Part of a small language model's weights: 3.91M parameters.
MLP neurons of a small language model. Each row is named by its layer, matrix (up: input weights; down: output weights) and neuron, and shows model dimensions 0-159. Each number is 500 + 40 x the weight over its row's rms, rounded and kept within 0 to 999. Numbers have three digits each.
Before each neuron's rows, "fires on" lists the tokens most often at its 100 highest values on Wikipedia text that the model never trained on.

fires on: "le", " Le", " Hall", "al", " Oh", ";"
L3.up299:483531542469548503499478497459538459492499517507473517391480458471560561430470424556477468466436543493488517533526441542516501547490550509507510506460472473485498610493463495493528516613524544504492448457546484520516480521486561515547517525473527519552429520486476585457501530485510525499390507505514582458509479495541528502482505492553449504431500493514520509500593446427555505445465593465490487527493501494447521570510481452454492460459532504507393504498444485434501540456553478
L3.down299:502430449483528503541529507538515519487526464429488493497510489500516471504527490382465472540555414489524499473529525501507476483523470511526512526494512581433549460498519514495521449477513509451498530484560487478522405511515533566433473437581435451446560575466514542479464441474509553477478530469426544469483535494426576495564444483529486505464481444482495521640535497449538502469540492515532445496548541529523492510523558475529504520543457595515561521459549475477497485427497493

fires on: "ru", "ent", "mad", " mar", "if"
L3.up232:438454450468603510464517512507551502528524636466471464520513539586509542480509414503489572486485558447509477516510547463497540474546501530514462532537505455444537507494514463503477458484442529510529453482466431510515488538532439468486511428502492540552551439525466535453462533512488464440488521540541477424466537560510461490480519449511430519408586492435486490492491551521522401492499547493436547491475486562513576474525586515493508496462515498546458502481515458499517545546485476
L3.down232:531523565461540443427505474464537472523439514469534535422595518502547494466499492459458508495486441423462451528559558567471444517566475471469415486537493518473534502492599544525505532487534499508439474412483464522502478535518509529556555455553495467541528563551514463473512472528476527502535429482517502416545569486438504522498534451488472536448501461542481525527521522483552445462527511509487467482505469490476542518587492629408496479544488448541470482488484470493496524527536501

fires on: " m", "m", " /", " |"
L3.up307:514479463506565477546463483493523569505476466594510498524509559581461473484511482516547486481532590479498518489426528497590412459503476511534521478495436534411441484483541503517519468482480556497510573502385475441478470546442525423511488471528525551572622466442564541450489465450505588444468501479467551484510468457505492534458487562446516502527500504539438555495528496509504499493536466469534491487485505510483414536573492465475511476496486510505482504523462482445540523551500539
L3.down307:566577468491508521497506505520462457478476500515469487469511561578513462541517466522480527518548491487461520537530488520468489495460443459505527432422481502464462503499452488530589439536472523460478524425519494443540469483569543499537505470502541509505538526524465516529615593425542517381546473475397498476576493485408548507509497523466522409523531447476508555498468501539520471587502466448535511490439504548459447488573465514494501510521540504515452543518489543446513518454528505

fires on: " min", " j", " mov", " g", " stat"
L3.up410:484522536476538384526542531492517407515452475507532505570475497528522490482480612523523517503538507542564530469547465492512483471430529444523450532437490476477470471543523526503554477458592493396510511484425466461458501550515515441534474540485465551538497560463526501520474500559535495549472414503483501458482502442536558446532521471446528488525487509487541506502446523536451475475515476419468471500484538464549400481517532473416525505500580456548484581483525492552512516506437509
L3.down410:578526492522560536483499457463493482546429517429462483494501474505513569562510500519485501499524489487493506498519483503486509448487454481450485513466526486539482453509539523492559458464497493448524485433483513475433426555561569417552475497466534476554468467523506505500510529552557454561500446446551523445428501485559432511520464487444530458573530486526545482458439523574464488480518516496494499500502542475533404527557640510456577543599473460512466522428508473509535529527554511

fires on: " two", " three", " four", " Two", " one", " five"
L3.up495:498477478583514435531486486454466551569542508478474425450513552503500535533541425559549514429528478469498484529479451468509585515474511487513503513464504500494521478507551526516546549529503494484537403466556516482540541546426532442487495491528508522537431500512525519436530557505542472504517510559501524456563488530445486523468538500453512491467509486516492496499550547470440469494469519459574428438593402432473447477514505494492486618555539519455527469544524401499485530509450558
L3.down495:540507495502526497464540499554480510564548492472500554534486457516506514535523415550480467457523382465466498545521507446533456493464518445516504456468516454428413508501516570506512551550474513521572438397547494544450566510493500524577497416496487540602497440550519472526514492497468549493473484448484510467495456563420533498505531493503495549467527471572527496521513517549482482572462506489522428446516441512471494478500481526437470525568505535481505476522491426545449594501459516

fires on: " sc", " They", " sp", " they", " His", " She"
L6.up272:515435532563560475478556422505546500505481453537443509492482447546521529509499528458497520466429414488473503485491468565474538527476439531481443508558477573544434616493482508487525446498505532502489526456460513466510439529518479565448492440538519522541495503533457438539479569502445515576520409498496451521468494574506467528426529493535525467436499533488513455507488549503484561438450481499490498599471490434517512484493561502513518527439529495522566562411542539504456511501515456
L6.down272:499559440538429541409624481483515536518514503541519508561478546486497504523551496558437526503440575538581493464487497469609499470532437476508460513426477552563520472443524470549459495518477487486480495542448429574465468499542499463460516491507456447544496500478498466533430488470511478427545532549493444522490484471460495498507502527557487491455513557487540471499474564533532457602474485487560506501523420525481504481529492476467490464455540508482559471522478516437514551544411490

fires on: " ref", " laun", " pract", " Fin", " techn", " oper"
L3.up235:512526476511550473537530530518491522595556497500542465439533499511517532459444521534479478457411510457528486507537549461420520478520540478444581489534526432563523559534468515474499450571514562529453516472475552481477478441463501501514524456535487474522386436603492455481404514518475472514540442501491540456504549475473493516471493497547426423472495474476428462535519435493538515525491549509478495564503569525482480533506589521468595484548507446516535546536493480529538518496511486
L3.down235:571511494510531505461494506454488527566482547475481479469534462587503472469516546468463516478459600524475509545469535530514464487491486509464540478541473469424556522515567569640524389535509462556493511489534470474444453451433495530561491587511537441518491438540528473448483489504389511491510563481526531497592527494473499443503499524490517514450493466452512436514469461512495478568487545448497554517590511501490494473507507507469486540519417484530518450458499476532553470464486508

fires on: "M", "P", "V", "in", "m", "A"
L5.up259:514459352489529532461490539489414547502482554542530417448477539529467496443495507528460497563500535538597481487475441499481481496467536520526501529435454491485459535534515502461528455528452496471470526500551478517524548390543463501539526444547399498533486456552529537503453529544542499497505539592540457531498485440507516475487511458498509490479540521566524531449542507506505456493538436566513498468502501433488485481554503490514501481572426500481503448407555475581475476476526527
L5.down259:574594489464436507573562533491483588472463485482506462466510506520523480541511553511505533470433507486475555455450537508506545531477435468413502497507475491543533523565506469532529468443487574500528538415529389653549500491579451532520484450446523463472537533439518481522541482499447490456528557515559483494527481503502468506579577458556546582475501474462504474504547460495510478509477465532475496475471510433504473509488483509520487512502468486508421504480480539495482461456478461

fires on: "ie", "ick", "ens", "ac", "ille", " Louis"
L3.up352:522484447557532512475459384389478483494476446449541571452506540524454542455475483511514491571470461550551515501564521372456523458507484542545496508481520526505500524481474465507528517560481487476487493427569456511547410523529482518480499556493479519590480555458554487457506486494550491510467478563486435547448522527532518539474444463525461499551512543502503546468490453520509435498512557552507498535450513609449526455460537579509533492481475489494480553490476534547517494538543461
L3.down352:486475556398445535507492544468508503444548523486543520422481564554559431491487608497532530494548525491399481506518515531494507501501549469446534498454535513530544511572530471522509478445575527473456505520443537500471478515496517564452548482512517531460505418546456547489527472518522514485481539421493609442439531493556492433476503532509534434481465441460449511560540543520559520478515478482470476486499553435515508398483521510506516485487489541523499498498476516452462515406441514

fires on: " Pr", " cr", " Br", " imp", " pr", "&"
L3.up141:451572498491489495458477543506463514508496523474493486479467557453528499497515479493501471488483607478520497525451507495440472501459479504484489556443443549504577464531461512443546453363520466505491538567497515575517485481501581555495479533432480578548555554467515519488481485469476517469441590490529545473529488461489511462533555487498494577489562577497544459593437555555548439490509494485519516523495511476492487548465471475446445507533492441499481447541406576527539509450495482
L3.down141:515478508400489567472417482503484459485517484383472452498511489449493525528522530544510479502447393409550512536470434505496487546520516526469493545529480562481470497558529463512520559530468468474508498520491497522486517426481446535470562476594505497527543497493466486578558494553525566510510504460495549455536555556501476569505444520476491617456486505550511451476481511550488472495456470454497408481525458410487468464509542512472522467493455492504496479515505552556537474563488576

fires on: " B", "ant", "ount", "ity", "ance"
L3.up185:567518564464435576510439537412610476525489514555519405505519458482499490491484528452520535493442505527571537499515467530477427441484535460534421500515556489428494497502448533527482507449517461475524435486552510531565550438487453548504476525494481475497514506506591461555527472533502492511479456537422565475552476548494451461483503447477480564492491453533549445494511523554565502501531489587531476540464439471498498543501525500550549515466459511479438506503435502450479537576497502
L3.down185:494445501471520470497505426506521529536485436513464563483484525421527459488482510519560493432505418549519473441528570472391493513474517447540562436476505536527551504518557437511469450462542588544507503501431452489467546466544536609472552484457539478510531500456520428535485477499541514453450490498521471534530491522510479540548504514493504541516532527459507528504505534434419518442479549491460507587446485505474524455556492484489496458550477479474550527607474501437555500496486580

fires on: " he", "″", " son", " bro"
L3.up61:454493467528429567520512519539553490449534455441544473428481546431548457554555504513535484541564492502469522500546508532563520462514566480513532477487507499467461412531562480487481527497541489467476510451527494522516482577518517483453536437464518497465511485491427481454445551465480496556499517537524560456466505431407513425516491466469518506496414526463525471521541419487504499484529454524493495533568494420500475566547493565505438549523509507548554566469525556454470568571569473
L3.down61:552436506533499566443504500509528531503448458434480497516517514558563431475518499488481432473451555525439499436503581464454546508541508473499534492508559512475467455490493546453444566396466574447545486539515561483549544546484488436503553478503488458491569515475442503538422587443530502467486484481493475480464503502515559460445552569515492476482543485449525515556549430572463536515542485468547523512489513523495466558465490450411518473529525518478481524477595527502486469476444491

fires on: " City", " San", " city", " Os", "ival"
L3.up155:540531531487481505506476509504410571533515519522464425466507506449540478516457572517456529434454515482547497558583507528521514393447518593505498527506467436500476486519480522505508474484428472495618485451551531523476497495429487516483491498458516482475532465417469531476512585477561489534517536563468512474470504502532464513500539563506564481507503443506528479420570491456513609494537527524495443535524538459477505427516490506502457497533561515546518417521511500483423460455531443
L3.down155:505530524491445520446478500549454487564461470513513526494506536563538460499464548540515528439477475505530518490517593539444481545539496473491485485454478473454472522544489562521449495538471493468510472425538429475482478438471421558511455559553508530427531485472471535439508518562536514560466504518464461529539547462474451540530531461494531502499582453537547608522489479485515589474444490531480437500541572508489493478440451445495479482497625525492522434516443460509442493466530567

fires on: "il", " leg", " Bel", " most"
L3.up24:445528444499479405562413586504465470455539590438529469452548528529502469512540395481487472485454532572533525485558523490506491491496526459498543520519583505427534509494430520467544494489462494500514438499452519505507534571458527488521496497465502538442529544501514535514511517490430475509523518559528538487450510487513546524426482487487494510480491472582450472566508495451486527432443551483493531532554462556532542487515463541395482576460563473553486560467545519459521447520486466
L3.down24:461483500539491482507546470406433482526483532480470534461524508506537409505559502554470501525488532434494507497521508536508433467411494515463492561538510534402553497539560514495427503523500484522443510513493507481506522510518500484509566493452508462466470530496535508516465480488501469500492486569552489542560520565433561534461467511571462568561421507543447491484504521499441481514442567504469514482469397571485508545473402576455459514497521479547535520394555529500552492438482526

fires on: " en", " Gu", "u", " Ec", " En", " incre"
L3.up160:553466483506550524547531440491504551473513498491528524544526465487442463521559480491477503499490529551445525567457496458461492476498565534461542551584463588484555478537456530533543537519531530476469496471485545530389482465469482487502511489528548473540482528512512511434501514473478510472420546446552535473511508441490484463562584459485486512552470549428514537523525499499535489441485511621464595585483426502466492501525493550444493457478525545435443502531487413471429499449516506
L3.down160:511498452549514442508529516507527494530503499449508520548458472468477473492486445497553481556484560527474515528410511473466516484539545500503457518471478538488608428439424492531529501504611477531492444486496531497481561456464486471601518528543509511469454400528543471514540483472479468555420476455524547409448565501548489399444481493523564489565566444477518461492539492527470512502562468549474470497446546520453532527512508516509529494557505573514462452531481503475561465502472544

fires on: "in", "h", "-", "er"
L6.up439:407490525444438478488530588508476474517588480440516449514571405478476567413427512491472520539494420501477465502460421478426475487503490477416510476506456525512477525469525497500541482557467518497465577457485548516525483554519519476507547554535456497575448517509496506518562461460473520521499485503533475507509485486416548448560458457486508513508524527527563419482525511442477492451417492523513537495540429561468550501491533557524511558519477524486508520474494455528526554586501454
L6.down439:487571501560489501502533452513540498447515567547540474500416543530527490529589424482505541479556505506540467431466507508492466548471558485452504551504482552417499518463496495484440517540482513477548432526575447541494504402490618495466444482525483526425503486496499477450492516492473567500505526509495516375515494516551440549464508424445536537507479482467526600508503539502509487482473514462463526468498513557525520447510519590455521530477563509469446450509511495479462462499561527

fires on: ")", " def", " state", " Party", "arliament", "iance"
L3.up555:511500495444490522566483552478466515496528514429498411564553438477474511518498465432480522487509564487518507582454416513517530520465438524501506493488565514533485534515440489541508465459520529467498499513508501502463519469480566549489449482509467496453476522467498490506474529491446447531537525521470492511493471495472554461580398513520513479508493577588460536458454535536471568555533497590520398455509487561562459400554507476607544476501506503538492449473581523502530510546456467
L3.down555:529489563531432467569448559476496495492481424549474546444567519548520473526520487578565530494505516594520519521458562591485494531488644491384470459472557489435523440463496462496459470434537562574538509484482389489485517505462488501476422525432526508530524516520449476508442558462481528517475514530529421524469466511536501508517515484444468495578509540500473483506511474581534487528494513498496484451457458498451484533521484518504467467543500472508463525481469498513454494516513507

fires on: " of", " and", " are", " is", " ", " Democratic"
L6.up185:550532492539512510495446449540460502465541511464527490532548486566450483538519584493479484538539509528454574476520437461519510518478525522486503520460565518541508464449465486565465484431519517459401481585510515494533530545512458442508587480509509595509475573483488537512498553551506479504410542425494443467510470458474529541458524502456574390464475503424483462487475506493470485483500520459498582508511490410464518475466500513619485540501479504533496529501488472428452522457547506
L6.down185:559540509557497488456538511548450494464561464545495440528576483533531473462546494486498439517497537536435459442508458552431505506486459448517474495521418512503515499466411484561509488517492494516536537455523536523486499503466511479583515518495570521495461462464494508413525415498512448485489534527460555462505460449557538573558564496391486493462497540469552527436532519529454446493494450528502541515533467627531498498452482468489490413482588458482509509535502536517542493491537440

fires on: "==", " app", " available", " UK", " hold"
L3.up303:527490465578513506505534547487490646431460577493562457455454477432514562506431551520512483529572481498470509571536475509473451542482558482467432482530510525551472546493487519422511480458486535524516521536474524479504512495484500521484518473490454441539455553540475460528459522559470515459584476599517551539490506456510473408445478463517468469478454478534545411493556492519459479556455517520492466514517497443485504523530550486500549563507520530505468570516488525503511527501435402
L3.down303:473510413494501525548440576448463530499464497479529505502474556479479487492506607479514533517499420563480476486573514493459641534530500503522475525462499551507523555472472473517498484430578494481453487586460457545532508517448457564460500571442445500486545531590521469548455545528459480452510506516482476484487513456553487565464518497484456523425535549526560507540523518465448558473502473522394498459505483498472515475507478500517513503433443484585497478479517511512422482503477451

fires on: "ir", "il", " own", "ene", "u", " William"
L5.up340:564528549526543465519502497509458546553525473506498528436471548463511459514499438481466519490512453512488497503545422494513492423495522552506462537565462485532530500464479512438534516543410512492456554442515464448440415543469535465524533475557499414462517523438512553499495540485577521505457555476553462553543495417498471549453501437478519498516539548574471491573431472499476435585477548480480535550496473495463460469527484566546527488579476475574428489518566480506469490512547494
L5.down340:550569457491453508507489457537488454407497583463494412576534480419538438533498554482565493438572555559496515507505515463435475508465488498474493509486496529524562504526481436474480550500514544466489493481502466573484498509456477516485548591536529518437618448541582461466491505531512451476519537545505517464439536505504448548457458532537451524517548478517457472554559469442479452479544486442503474486521493451524514487412457480476493486503466491536556471532485538502542536498486589

fires on: "el", "att", "ot", "ach", "ott"
L5.up158:564512496514465418465449533491475505483515513500513531532536494482471492574459509540518509472507464527522477516568563546462502462530505528389498479451500529466544561417454496480468532602465434528504484482433496442537498417539499526517535524503466486496476459509493531536531497479504447522484535530555513482496459536532523521438478535559484407507474458549481431444479523459513479532460555449493450584466500511575494592432575432459564513469498468597491474511517533505494419536509479
L5.down158:582528536514528493551565503463473559467476454479475389555499520573515488508464577538462540575527574465458496499470534491470558486513524424462574484464461579446481472554561541505512464542519514443482479460559480571521491516516477546524467498437552464432522497485449502479518492583453544437598548452466421486492493539490483541524520572470496497451502459451478486508505417483444490583529476458476507440501563504491510480499456468524476505524467487529466455484498529474504528529478471

fires on: "th", "ace", "or", "st", " National", "ine"
L6.up513:530482465510497512501498539533473465507431411499497569494528537508493566529474534442568510479516477516604481473502462538481447552470461455512483507494531467463538467508505511522503519446509479494541492458527497570436494396539467496447467468480533545433524481447601561550467453469536471441449549446412504473493406490489541553539549490430517508486439559513497512575534524481538496490493528487551506446529512545481529546482544528567430460462557487430496496587517494503478508511564530
L6.down513:469535497561485520613482466505500481461509519457476445507552592488469572526489454548443484490459445453532512526540574461568532482422511550483519542525545525504464538534576454476460483483429500478475538462483514496555520513485487476490498558508509525560505550539478477452551457484533485477495512490430475510512484439582444520526568439562478474466525495504533516435354547456478539509521458513532475503514492533532442412566512471477551512499499476434568493536467450483511533462506500

fires on: " art", " sound", " Bl", " did", " stat", " bl"
L3.up538:510497496484524513449465503531548506536494500406590524503533524589481485541549445519534521541495482543523468493468503448527472563452495553497501507514483534530551549475399454498481449545476626446513526477523398524500493485471489471549446464511503483557469528495482472500623556510388509519478492504553465460533484544477483543530500479530527489551453497526489562481483483459416529494507535529488474524511487459547517506476475475497554490475558455428480548587455422533530507472536558
L3.down538:523478528484509514504439458520523519503464532526416567450517531525514541457500542524504467610532488469534429486440488484471453529373604490431494473506531519464607538525503476485446457477582538477471452464436480508426460447509553469565484467584574513450554529521507487459508520526525516520511481470505468454519574531504466515478511443502524431551511502549486506544472456492493488509494504496442504405554498496437500528457482492457516481497536519506542525532489538506494561496491597

fires on: ".", "-", "1", " '", " by", " one"
L6.up312:506551477548437496532502492491441535534549512534492480477458471474450497497492522425522505436466472575514442528580503516545480505481546563520488475502530533454479519543541490480436497496496488532473464525495460532516541583547491466496472477460474540510424524466474508499581480463475519556555499380479446489394533531564511510536519511513578437490537497457517474550478553482448494500510505522498377489494622540499488457474501480587490520570526502512486573504500502526448514512403509
L6.down312:527537481408498496548407495481521482444480431588525562505460553480535469491520549502470455541483451473454499535457459587452483511553416500403558517493521452528431545489466473484488550521469530544483532516465501533444523461484509493600483523470433541468505536517527521528459469507490579477502516479482542626525540490553483451460505537546501535606456511516469457446505536478480519445510535544519469455488468492499528500446545477470493564427495475536561507527518487489489508514563483

fires on: "0", " president", "or", " were"
L3.up81:543513550498536510480536617497535507522523497538535485492490520532433435512600463526470540483511494523532496465465462608565443463470496550564516484460563470482491484537462430462519520490538511505442500407542501470535566475463469501521484490557461523481524441447441535571457496532532498466473473475473452446472427477549503513531525507512490578474497498583493486496509526465520502610467528539452540503529478510425488529531431441506503443483484483549454508424531550526474501507425444
L3.down81:484491509569409469423448491512504488543477478470454558572579469478421517542445493534461485442439514556432516496526475569496417517551539460525492482547531558553482436497460549447454447528496441519508497461450443522489488529452545463467505509467504521491565498550501519472422452527494495583473500519532489568578520540519532515461502510521573522533538529468485535440509529447470497474479484500555560475455502491507550504465528572489542451476504467459571459532453486541520472550579464

fires on: "g", " of", "ag", "k", "m", "eg"
L5.up462:491481503497539572497523528490530491458561504478467447462460507442448477507573499530458462480582436514542535494513516554473466527521501530509510520393393537450465507560492544510522470562561504552514519529490476479499492436546442420513564560532441522456526483498502448483516468547485399481552477476536561552451554547444536492427521499535548477481482516436488442507513542541491516475486553567456544514461494435560482505510474469477472442494513485532505535495503370525508502493489559
L5.down462:472482487530525532494498504494507560456459545392493377506464519483601503508457493522525470563552484482508419479450496509431488459502448544442509503438452505537435510499439459509440499438498526417570524456496486562505510538603483447459505522529500517525482465519553571519461510525534513564439550443528493542500521461564522488464503539454533512543506523549478508515532518488485473463519527446490550515488444529545498450458466570535461548543529487497560554502541474498502541483537401

fires on: "ep", "ick", " Penn", "p", "ino", "op"
L5.up504:529490468466517447542503491519476472524549512528553452436548583458474552518558483458475480526431486467478550570523475484478532539487391486549552492438446451470440539492485448499543502480493528466480519479429541534507510439512535541504480429640515458470548525469490500580522457466525501501570496474503547591515508436439497486478480445478541500456510576508494491524498522588536504494506469532463495498462448498523491470501493536494458465541498586410456498537512509561421496505472467
L5.down504:531508447557431578439542515569544456521385419483459501524462555563446503512499525561447522513553581494523549460514567519497507498441471516477532503486527500455518445489527478504482541462496489482505508531518485466579506423491435479499460476519490549521507509410539556502506477502503498470429528510497487510474526461556513528472545529410495558496558518481442472536494499514481459541441496472521465529451514502468549498484540543543506518447433531383552508461496476508444559479603517

fires on: "ac", "inc", "ach", "ic", "l", "ig"
L6.up504:500487470508511521477498505480503454443539476529525485461461493495485467482519498467457454511532424472552479463541501431569494527516474466449506448547521519479424530564519491469569425534441463495468490561608538528457538507443537472492505492537591575510456471475474549486507516522428547551542526548529584508551468558464457425538512495511595499533509425526484512478443471413495517497459474510527505536450489528561495471500471495518532486522565531452461498472441408513594532487492448
L6.down504:471528491455552424473504487521455522483497545488473477497547519546496538528466551526538485545407538507527526456517526520489460526455519498477496528522485484548497522537495434496411484500473496488514526465494558453498436533548558500501517472459498466470511548537520568522518520488541553531416430489567464501577596530486485474495489482483456480429532486473554511441548385497460525514546567470432444535468479425636495489466425487496453470533519496569438521418513498524517521471518523

fires on: " w", "W", " Apps", " W", "K", " Wh"
L3.up5:562447496505426519539563509486430495475525617555435438613492472503534537556499500480517474442567554462565468570501509438481513561480523469502442518489455457461448493515463449512513537517470461414525536526498440493475484433476505489485498479445563497508473437506453568546525575517514530500485535421513489523463561536493529474521524529502464506539481488506532414520472497585503490483497514422494487560439493543558515470511478486476518505513531503419544517545469558499504476458545446
L3.down5:491521551423432532471536515538464546564491548445491472528456482485479539533574567496458500457541510586518468502561499468489519537441455507454498422522482463548500528502510517520515519457484500528489540473541471435505514519513504402440519416510531580443435442518444571487564478487468490486419535438464498487531464524447448455548520539522490508429471390488511410501514512475458521473532520519509510491453523547536507511470463589533540532566525455495560502530567540498495530494511502

fires on: "t", "til", "th", "at", "b", "ther"
L5.up127:536515504518480534496489534494403539483538495498512497500462553505511558470462445452509501486521506583542505455528483458506500496408490473479553475522515524577491505536507539535495535448494542496535500451500499500574473505369431445502548422490552507501403435474547515479522487498602464431469487509497500557495454511444514530522487476496476438496522577457444507465491506541543515512546486572442546446540526502573431510479482511476470520527429523470605574533520476539545456489470471
L5.down127:419467492488486511439573524489514506551518463515570520500484488495490470460528483517469547576469576488530576511456429500516386536455497483475461569500526558523510589486497451472466459493523493502504470477595535450550525483504512522496521392463421490465568472451568539474484490442525579554499491456488536518502449479538513481445443508503471500499503480534492450502533525501459553547478604542519414541476482542505529483416469508534544503537443507545478475491489463505525565483490448